config = dict(
    n_layer=9,
    d_model=896,
    n_head=14,
    n_kv_head=1,
    head_dim=64,
    d_mlp=3584,
    vocab_size=8192,
    activation='gelu',
    norm='layernorm',
    norm_place='pre',
    norm_eps=1e-05,
    positions='rope',
    rope_base=10000.0,
    rope_fraction=1.0,
    qk_norm=False,
    attn_scale=0.125,
    bias='none',
    tie_embeddings=True,
    parallel_block=True,
    init='normal',
    init_std_qkv=0.0244,
    init_std_o=0.0244,
    init_std_up=0.0244,
    init_std_down=0.0244,
    optimizer='muon',
    lr=0.016,
    lr_mult_o=2.0,
    beta1=0.95,
    lr_head=0.00508,
    grad_clip=0.5,
    warmup_steps=200,
    schedule='wsd',
    decay_fraction=1.0,
    decay_shape='cos',
    final_lr_fraction=0.0,
    batch_tokens=131072,
    seq_len=2048,
    doc_mask=True,
    train_tokens=811000000,
    steps=6188,
    dataset='wikipedia_en',
)
MLP neurons of a small language model. Each row is named by its layer, matrix (up: input weights; down: output weights) and neuron, and shows model dimensions 160-255. Each number is 128 + 32 x the weight over its row's rms, rounded and kept within 0 to 255.
After each neuron's rows is what it responds to, as a language model described it from the Wikipedia text at the highest values.

L5.up1854 [128 163 137  72  95 178 144 164 118 144 106 135 146 119 127 157 105 117 136 187 107  73 110 146 180 159 134 194 158  94 137 136 121  80 160 105 119 158  79 194  67 191 121 182 115 125  75 101 112 116 139 159 103 130 180  96 118 116 126 119 160 127 120  93 131 121 109 121  97  94 137  79 142 103  96  94 144 136 126  90  96  87  88 110 113 112 103 125 162 100 204 168 118 140 159  88]
L5.down1854 [132  80 180 137 143 100 133  87 165  66 121 151  90 168  62  89 156 103  96 114 173 170 136  85 126 128 134 128 160 137 155 174 129 113 141 149 101 142   0 112 106 138 150 130  56 133 198 117  94 105 103 162 137  95 134 102 170 144 139 176 153 130 161 106 183 176  82 169 103 129 111 117 165 114 144 129  52  91 122 106  81 125 162 121 186 109 159 140  56 180  90 138  18 125 138 133]
Description: Inside proper names. Word-piece tokens in the middle or at the end of personal and place names, mostly in credits, rosters and sports tables, e.g. Brom-ly, Cran-brook, Tobia-s.

L5.up201 [124  52 147 139  71  95 215 124 102 111  92  77  99 108 104 155 102 171  84 110 138 137 128 139  92 102 142 118 123 195 123 149 203 128 137 184 111  77  76  96 132 129  91 181  74 129 125  72 137  86 146 148 124 114 123 134 144 130 146 155 116 122 104 167 108 116 131 122 118 125 115 118  89 102 161 158 136 114 120 153 149  61 135 149 111 137 111 167 115 137  77 138 135 106  83 149]
L5.down201 [113 122 117  88  98 176 148 142  72 128 135  89 110 137 101 120 128 105 150  68 151 184 174 145 142 122 161 117 120  96 164 123 144  92 179  82 206 163 119 125 127 120 118  67 171 100 188 113 135 119 115 177  84 165 152 193  45  89 134  99  93 108 115 100 149 150 159  96 105 140  76  97 141 124 144 118 129 115 164 168 138 177 109  77 164 169 126 124 164  97 163 159 175 125  93 181]
Description: Mid-word and mid-clause continuations. Inner pieces of split words (nu-tri-tion, memo-ra-bilia, so-lit-ary) and clause-internal commas after place names or clauses, plus some mid-phrase words (such, with).

L4.up2745 [161 126 124 139 168 165 176 140 161 141  73 193  99  69 166 125 150 100 109 103  67 190 162 146 127  91 145 179 144 167  90 146 162 199 133  80 169 119 128 173 134 213 154  69 175  74  89 165 113 135 137 103 136  91 164  66 146 175 126 160 130 106  88 122 145  58 123 144 109 113  87 117 131  98  81 121 144 152 158 138 145  53 152 169 135 132 148 127 204 138 176  82 110 131 126 150]
L4.down2745 [175 117 102 109 128 134 147 139 101 110 141 118 154 157 127  93 121 163 119  84 140 127 116 118 128 112 153 147 122 137 105 153 146 130  95 123  83 157 105  98 103 149 101 131 181 124 104 162 103 121  98 132 187 151 104 122  88 151 110 153 118 181 142  98 103 154  76 181  70 128 174 123 179 108 145 100  63 149 150 111 153 145 159  89 125 126 113 149 121 137  55 124 182  91 146  99]
Description: Surname-ending word pieces. Final or inner subword pieces completing a person's surname, mostly after a first name in tables, rosters or bios, e.g. Dix-on, Cars-ley, White-field.

L2.up398 [130 168 180 157  81 208  78  75 137 139 123  88 118 102 120 173 123 160  90 138  90 108 104 113 126 117  93 156 141 132 108 134 223 116 168  95 125 132 161 134 130 108 130 144 190 131 155 193 143 174 125 136 153 137 176 152 187 133 150 100  81  94  92  83 164 153 110  84 102 139 106 118 144 131 133  98  93 184 120 121 136 123 160  90  66 166 109 106 133 118 123  60  97 131 106 113]
L2.down398 [117 152  68 158  89  91 136 137 110 167 102 130  11 162 130 135 134 119 106  87 105 127 152  82 143 130 147 110 127 123  93  98 157 116 106  89 142 130 131 111 124  86  99  72 131 148 138  92 118 126 109 182 159 134 108 142 138  97 107 144 164 140 134 192 136 176 102 141 152 124 111 149 172 120  90  93 117 126 180 158 139 124 148  83 128 142 183 116 131 127 132 180  77 123 156 157]
Description: Clause-ending commas. Commas, closing parens, or dashes right after a long noun phrase ends a clause mid-sentence, e.g. "Washington," "Monte Albán," "three children—".

L2.up236 [111 105 127 106 131 102 100 163 115 132 154 140 188  93 163 119 108 149 107 146  94 137 141 126 128 127 137 176 148 111 110 147 155 144 130 101 110 153 152 124 173 150 155 195 120 105  98 119 107 162 140 145 128 123 135  54 155 159  71 172 146 145 102 143 120  95 149 106 142 171 133 149 115 158 131 127 163 131 141 180 182 142 168 151  92 111  48 173 157 157 146  97 187 125 102 140]
L2.down236 [ 97 129  92 151 160 104 116 144 111 144  96 114 113  94 139  97 119 126 121  90  63  65 134 118 201 155 115 138 197 103 117 170 137  56 150 175  83 200 102 139 119  72 107 163  95 103  65 169 142 101 168 147 126  99 141 145 155  93 133 102 151 125 152 101 178  94 109 121 109 137 116 149 200 175  94 175 128 119 125 157 115  97 113 113 132  90 166 154 108 178 137 112  92 131 122  52]
Description: Mid-word pieces of surnames. Inner or final word pieces of proper names, mostly surnames and place names in tables or lists, such as McCla-ry, Dun-gan-non, Thorn-ton.